config = dict(
    n_layer=25,
    d_model=384,
    n_head=3,
    n_kv_head=3,
    head_dim=128,
    d_mlp=768,
    vocab_size=8192,
    activation='geglu',
    norm='rmsnorm',
    norm_place='pre',
    norm_eps=1e-06,
    positions='rope',
    rope_base=1110.0,
    rope_fraction=1.0,
    qk_norm=False,
    attn_scale=0.0884,
    bias='none',
    tie_embeddings=True,
    parallel_block=False,
    init='uniform',
    init_std_qkv=0.0181,
    init_std_o=0.0,
    init_std_up=0.0181,
    init_std_down=0.0,
    optimizer='muon_variant',
    lr=0.0014,
    lr_mult_o=2.0,
    lr_mult_down=2.0,
    beta1=0.9,
    lr_head=0.0057,
    grad_clip=1.0,
    warmup_steps=200,
    schedule='wsd',
    decay_fraction=0.828,
    decay_shape='pow',
    final_lr_fraction=0.0,
    batch_tokens=32768,
    seq_len=256,
    doc_mask=True,
    train_tokens=360300000,
    steps=10996,
    dataset='wikipedia_en',
)
MLP neurons of a small language model. Each row is named by its layer, matrix (gate and up: input weights) and neuron, and shows model dimensions 128-255. Each number is 128 + 32 x the weight over its row's rms, rounded and kept within 0 to 255. Numbers have three digits each. A neuron's up and down rows have the sign that makes its largest values positive.
A block is one neuron, or neurons of one layer that tend to fire together. Before each block is what it responds to, as a language model described it from the Wikipedia text at the highest values.

Name or title just ahead
L22.gate4:124108140104109159200160153099134110122108061049092140151086108104107126148170082080097156153176180175083111064099157150131148119120153156130144166133106095116085150099144132140147122117124145148102174112135147151178136107087215131120059128143118116119107111158133081132110091098138135170164161130160176101173126160137115137096129161107083139143086152165149147127108130078159155119156
L22.up4:121133085112125094147122144082071057167094170071157124063168147101088149123055101174081090127177155080120151132109108120143103152093166090113163178152156035134062116135129132116095109138149141141165143151094121133116120162119109131160108107060085089086124127139107048154103085107119166151141109095167166081152119137126067104143084181164138128077173125120147150102115130097070145184113
L22.gate59:119220122133141102112152132145122115094135131055126088105163073118108132141123120140136139147183166157132080171129093157117121137104178092157120171086152132095102086166157120123155140096109163140168090172145149159113177098131069098082097108123148135178135057138094080144158145156091176079107161080173086125125094106134145159150104144125110097099096171155189118145141140140070158188138
L22.up59:109159145080127154092089151130140099105108072148081078150144113117123148101183144152121172123121110140176093193118166175081213149117187155110120104093111049093189080168111163110116151137125131161089079208099089164180106097079141149153127148189120173167144130103114119143116130168066103084122109166107105106113138162189090132181154109156111105107127167180148122163112210131104113153098
L22.gate281:118160096084105147163116128122153162134113100092113164105135124155177111121126110186144188155152139141137133138108134153115119188107169083131129079126110076141145136152133174169151141154121169120166107104148113114123084119093157125156124151153167113088149143150084120162047090135134170189117141149144174081126161103115160143125144185108199116122180120169216185150097149095102123140123
L22.up281:086167103082106181153155170110131098194136143117128187107067104137123138150180089130145127141174112132200096159141070125098114152098043128110127089144081150120099136132132211081151137111145114158156184116121125127175103088089098130142131189154094152104086199093154134098145071183125129132148148196130125139182124102144130093128114198134138111064134131161136210146108131044113111167167
L22.gate299:146123064091192112097078119132127111118137134139125137126194113139119132107164164137085139118145088159108129091150117148072128136146168089140099145099120142169118136126137086116128214136156088129095163144136125157109114132106063133155129164131103125176141122128129078102094121163186148116132144174144087122154154093129125091133115130145163109197114080093184138124105146135132120198103
L22.up299:124180111134087152075050105152121117138165149122113125109150139071122148090103113143082170136086131151160144094101120187033156144147163133195145134084092111138155106127110071121126209135091129149184181116140119093139155113133109130142108089181146141178150146123125113132094092166156159064098095146093131111178121179164149165104172153142151117125120093138157109151122099140120124186099
L22.gate353:116135143150160114136090159113133105076077122120130098125180061107112182132153147127104151147099121163122115133148155120136120122134149109081131170129135130114114121159116128116166118101137124121075103144144146091087165106157126127099093124123089168123154135066121088148175089122094154164093151125129101065180100160076158138157218158162158140092169177078168084158147155148097114106163
L22.up353:143148125147128107089052118103086122120205091134148158106186143190083121114182125157171093154149052117121098146086138102122151163123127085105151190131150156152146116156118127119153102159104119117132123211176114090080198125105112094118132105114123164136125129117146045154146101131128128128090122155089146084105099152136152132125191132109118096153084166152129134148135137090146094113160
L22.gate458:121193091168178085088095108119131134066135099103146160148176146113101149155144159171122089070099132117167110185149118131100147144110142088131061066138112173111144143150184106125138074116129132151147122138160163145121129094156137126143121147131134120137078080078159108182154089094132150148155107160168157163066105112152132093134131210118100085123096159154117140116160094119139136122100
L22.up458:106133114128101153115165147131166140123135157124095176175156155175077119135139185122138176164163176147153128085111148098083108129076112121147107072125098110129157155106183110141207139152128182127133110123085123205112172076076121133106121120141095138130068114091175168198152111156165160149067155124109121130158164144118081194147132085112151104185061141162082069107184123109106172127123
L22.gate466:095145125057142113136108130126144165121109214162135147145110149228116120119178170120149115130165091109130130148111116158136151150097145112131140155086113148076166092132132177114118138159124086142076149131135149117190136080141166155152170138091092162119095131171194115103127122143111158059148088117044114166084179120186082126082183118115122090175110139123087085111141117149143089143121
L22.up466:151159118187122109141093100176119101186081112122139114125134105167209102153159156097138117104175095138117130144093092159126085091088146157134074156178085124140221068126199140113096116137162164114108119121129087069196150090120147088107154147154074139080147133049146123072090129048158137191158138149133112172111168111090180113127131135141144107112137167158157158179152124124105128111111
L22.gate749:100124068110163088153078181076196132043102102112126143189172075138143159115184114084127152130148126107119213144114132144122152119116084147137119120121129164149130164070125146123162122114121083192117134142183088137115100145090162096108053142104118182173155115135128195128135131111114093119144111154161096168081124140137123110146173135071120120162149095169175123083122145127076071167141
L22.up749:127090097107163093114144136139109104082134142101169142104177150091144188153188133136116141162193120127118142127133101166188159125114121148156125109109065177104159135080134148154099124146106061148131113222152152111191132141141156110125137136112106171195138096073102159147135090108083116161129119118149163112043113200155176107135144111097154145153146095163093171156155161114064097098102

List item separators
L14.gate10:131098122100063110124143112133153179123094177111096120111116090147147111135106086159109165144134159104095137129142142148070149105088207167166121128109115156163170102166151109146176128113135106076128151097127108109134098079137180130108169124104154102181170077160115088108180092126177127137156069084119092095157162063142117101157070075150150122173123139107132122168112102124136131107191
L14.up10:097137065160089146078119123154143126123142141100145120109125124107148099134169135102111098111106180142089097117197095150109191133091135123099141132105078167138152126162178157180091147132085085125139108160137081134111071135138136115166120100215092133140115146184102170165112131083135107131123118116083222141121148182152096132104106188085138125152071093074131103135166161145152164132132
L14.gate135:134120105185145117088113121159153154210156115212161150175149097119096132160125143140117115107112141120165129133173184147141124176045064116125194129061125096127134115151145183154092150180154135119112080150144088143106160141148192201123121104103150092124113117145091159154191196131107078161110131125099098093104082125134144107087168128115100067134111140083128144130114125104161084063152
L14.up135:139167114099135140148206137101103097092162108095089093140126151165131177147179157109161137196085139095124143121092141155152085105157133102122155100128098170103139125156106120146074095110141115162177124041174161084093124178146154131175152184083139181171106126134092123132145093138124133097111143120169106142116138134108123099137121059107100175101078113118128123143158139122165119084182
L14.gate202:168104114118111149129101155133157116150090066132112142133157127151122099087149096132171103176119117149106106144162106089149164076078158160214098113099150130113124123145129117070084118160116129109132116125057100081122136163105104161155111116096162117206205121116109096150119128153151055108153133161136150111123147141084181133119103111104070122112143103085111084118135210135154075101104
L14.up202:147116152061121114109154109149131155172119147137124112195095076080169181147158044124189174191154152067090090128108068150164140085062124156139131094075145147182127095130125126106146146159146129090127130125134093077080147199155117092074150075155178150111168163154164136099116124118186142083154058169125204171120075126108145136151082147148110123155116157085113101161100149122088155099134
L14.gate293:092109141126122159099130143159090169184103124115143081122136138138167136126123081142221130207176146166196162093091099141096127172099094208156162080151073119107127163166131082158105140142122135154131118096107119120134120161096077156138160125139131100200138138133122179149133100154197084113121090090099133061096087138169117136141105093158117111153190078131147108124187201132114144095129
L14.up293:168128174084096143094105175146138138164128099090150123207088111159119159188121141167108117120129048159104106112124120130132144173166126148154152126076113090174175118106119189141129147161120112131090154110084099116131083119104148129086157123140159099166150102123164074153128116129134137131158158170153138100126154212121130119111086169107082122102146085106086152116110166090067166087147
L14.gate423:077120117126114114154119147115142105090175148138099175158162158196086138197139151170121126106134099074092122141079147174139128143103158141123139141159128100130150150072136164122109202095111126158206133148149040110075094172107184145090090088128103134126066114143168181123133112127109113075074129137077152128134135132127092124142107145097052087168119221173150134128097051125164120174122
L14.up423:145109125120124189103143067163189139125089113075136085096123137122065214139097129189022120154093127098122112181085154133099143130139119131156114139095149101050125109101162145120117168112161123160151093143130115143100109079103147136146110173145144070084121183141121147152086144143109082155152122161108171168113216105127069205164130191110093103118106126170095104148130120158110098157063
L14.gate522:140098161133103107091182095130131177150187135216126046159086118123200144114101072119118151128139137108103128137145139153139100151147133102133161113068133159130156132182135136186111167151200119112181094134128135189118101130076163133130076186049170076115176142167135114134155128147194188136159151114120093129093130138134178110155148124167090118110125094164144112110150127209085091206093
L14.up522:183127174109163147114131125147184122095139146095098113148113097160130113113134168104065145132072154126126115158177141145199056128123101115101120183144117164206178114120149109101142123131103103062191123106164078175116089160175142193134151143141130174108118112104141134102125157170167107198099104165102135115083132077142131102089106148127139092171175121157133110112132132037112123124147
L14.gate619:074190143146150130113144108160182133089115150105143097109167132149168093150151141176138091119140123130149123131091176175146135109080106159108072109103086102111101132141089169138129141089173125124147110169147183113099132141071113042137113131118132100075172154113103120138111152112112116178130106167120172101117079171117061136098130104118169137193189152116133167098051107103164090144136
L14.up619:125107120089140096056155112101184064155107106057109124146158085109138178144150216129176172150128188145153159120202137164176104105120120147175138160136144154110202157118168163171155117149131127119120129140122131146114130130092137132139163125136092176126115134131132117134168079110145130168188107146128165070131142094106152127119090210097105138151089083120072136123118120164098083120122
L14.gate696:129099034127104141158087143144126164121112100093135177173116122162161165176110125142153139096106082093091144111178185170134121114172136182145116172135139155133117152143126129153121164083139103126115124137106091151097069076131140075146126124155106146137194145102161191111132150148084119187139103088164035146141113170153081152088110130113111141147117023208167134154156152148153133144190
L14.up696:124123129077141186143198067160194153123128112171127058114097172152084166081158162082113107175152128118144175096146096074125076094128181116130115104112154106137123165122148174139136141119144102168173131146141107172149138182151174086062128193082115133122133094161069160194163049086104186089149176160156224121127145140118140110170122114121141138141179173077146134120113117148100125074085

Tokens inside titles
L20.gate584:143127117096111109144173108149133153140163120101145146076152125156144117084152188163136155139165100104103132162084142141141084171093141140090170050198167170117089114159160116154144133178126055130110166064086082118142100105177102126148154168155091158138152157127082134106111121129177150127129079134133149122116143077145106136099125133134175136116121075155110143153138166062096111134070
L20.up584:079131127039122172185123091143126171102177137187164133168169069162033141102143155114112131165131139117143118146162124126108129041097106204102097090155073147094122134085160145158143076192069157172122099098142138113140103195145112111104159164123116123108141110172136173157150132126122140161113140146145121178115117109117135153167090109136070125172059130161058157088126141092112174129130

Payload-introducing tokens
L14.gate15:161135091125058128117123083158118196107142137088141199140190179084094168159115098171103108132114130110158140077162112117134136160123131082077144109134117059088113106135153168180120134146153177191122185142159142122103117171137102117133118176128168123102144163137107107096089098097152145079118137158132129143076161138079130146109116125113177121143130139091112171162099168166141154123136
L14.up15:120185112195175118125130172117141151125156105173147151077199110091117127105106115159127131139092104102109100192139060037181114125127085160140082135127133115152103154113142164117094151142131176130135113148118058117157124078093139112154141130140159161107105127129136124134181083125150191151125111091178064110128138147159171135098128113177132166176134088106147133190142145140110148167178
L14.gate297:173179150162058101191136116163064148142137163085121130093169105125184181201151112159084132103132137159174161122111096076126119108154128119161045157119098153145101116115152099113086097085132125144130105110103127140177098095134107184131143172110147110144089132148122124122111065130137159124117093071147112121082186157145181125097123121117199103104087103151146189094123134077164076124125
L14.up297:126140068115095091129181096054153182119080134137130091126126117142078125119177189165167110163157107090131072112153123107117193089145117139134148111125124094102076147122125113122102125123150108143138142068120143138092114149162086157115142159057149116149143118131127171176021113113092114136096073138174105134083241091129166184135121148139093088137166147100105129157147162105118135155025
L14.gate308:171067106122172051150099139194116177118070088104136145119136147176124167166180143101116192162123147131139159137136144136144170097154125144174086147116086097154138146114154182148133126147171127104071094143121103148196144150161126168139117136157121131083151130122138130109104186162155096139120103198155059083119114125103086158175132112134171113119115117141128139117097184149122121092128
L14.up308:062148099149129080125131107209115122099120102132117177187087106155118166145195109117082143141162183154140116114144155149123149057155119140139163181149088156115194190129123135085132098173157138156148079117125057132094128098101131152096089171168093097192110138171179143165144119149177131120184133112152120144130102167184111157108111123123146139127116145118197087076150138158119156131183
L14.gate345:142132147132130150090123090160148123165138109149171131121134140114089150151170205051138144161151134109123122176153062062179119112126051158111096115145061136121121147070112082145137116191175119105087088132161114168165147105087136136162131134090107120148145060131130122169114141141128126126091204146158120129139127118163092122107176105158121157155154113156169134152112089124131054123079
L14.up345:094132096143120071138109108111062085076144040112146125139114155173140130102107124095130129098144153102150111129068117071100086118140137106137116099128079159148227111115178156162162121159164104104143103119205062164115160112171135166176087105143168102096131178083133145152129139158109101166198133086111129156150102139130146193143107178161135149078190133159110094156188106127130123111148
L14.gate347:096046080135101194142156124094104108127099124162163064178104158148140104142108166123157183193121103117078097115139098148089151170203073125122141138101134147102162184137116103173142160114137094121147136131130134095103111094075169103152125096094148139183157154155164100114051140159234107131118118102139112157132152177140125186140139073119130142139104041140131094153097139101088071104101
L14.up347:157089113106217206112099121128158120121155112166159093152239139091102120147179133104156149151148141133100143106152138057078073150134115158136146179152120153123137138114123069104178120112165146133156206080133136126149114051117146113147169162115128160162187135142134084151143086208139078145178130123139126135144112144169086123110126172109128155117138099099172092107106170113118114079166
L14.gate454:139125063162152128131113078165117115159147135160121141127187117075174142192139138175122116154098152094073169108207155100124114118096138089111136095089118097129123139140180134178052120180117113122167145084202197127199145146147092157130104158096128106169140152141124099108118089101115177171150101138118152152135163157131176166134168101096143136099159128121124147107155078100145181149218
L14.up454:125134122135126117198162133135110098095147082170167136138161118080154132123152177066129191108144132091114117078159141088149077171118106127161143091140134121088137162071133059156148152118138122111147139121116133146133146132140096126135082141129092132145115113098146201096147088124148166098158158108093112144136143146115102099095128157151098176131158149183115151172104136091194063156133
L14.gate508:098096115136164140162161115178142131119129117124122117117073116124161181102123132123137073111098178135150083126131134081110132117109122171132152117131096156170180192177142171153081185071129133139129102119159217098128126109111165082138130138185158152122179104115136138116147105196182122137191085110116102095081142100168172113129144156117172119166188115107212109166172152186135168128173
L14.up508:114158126132112177104145156205118126137177172088109161099112080192142104081134110130076166131094177117102131174133106145145108084095140106113195161097119111165090214168089137126071083128144114121122108120116165105113110130125169160157143108143122155123144089142160170152107187109113156101082153091129099142124101178131129101164177135066126081185111119137186154147126168135133183118114
L14.gate592:160131143120210125133145096119138154063123117129139082135118143140137161121128168121135043125131163169122053144135179120146128102175145113112165131114084104147165138102160107105107156172133181187093120148087105175151132118088128171129087070138124142180093126102114140166126136173168099072097131091120130057121171116073189140115136145146148146123150096102138125175088140090144029095159
L14.up592:174135086137117143128096102160094160115189123162106133140168086140213192135155195152110125152127143130130081166112163136095153145161151131093085109145049127094153086160099120093097142192169121170110188122156109182201146185129111161107103140157156119130168101121187148162159121169129141075150118137147150121114143154095200174088078088113139083111178122136113146170082130084119125131123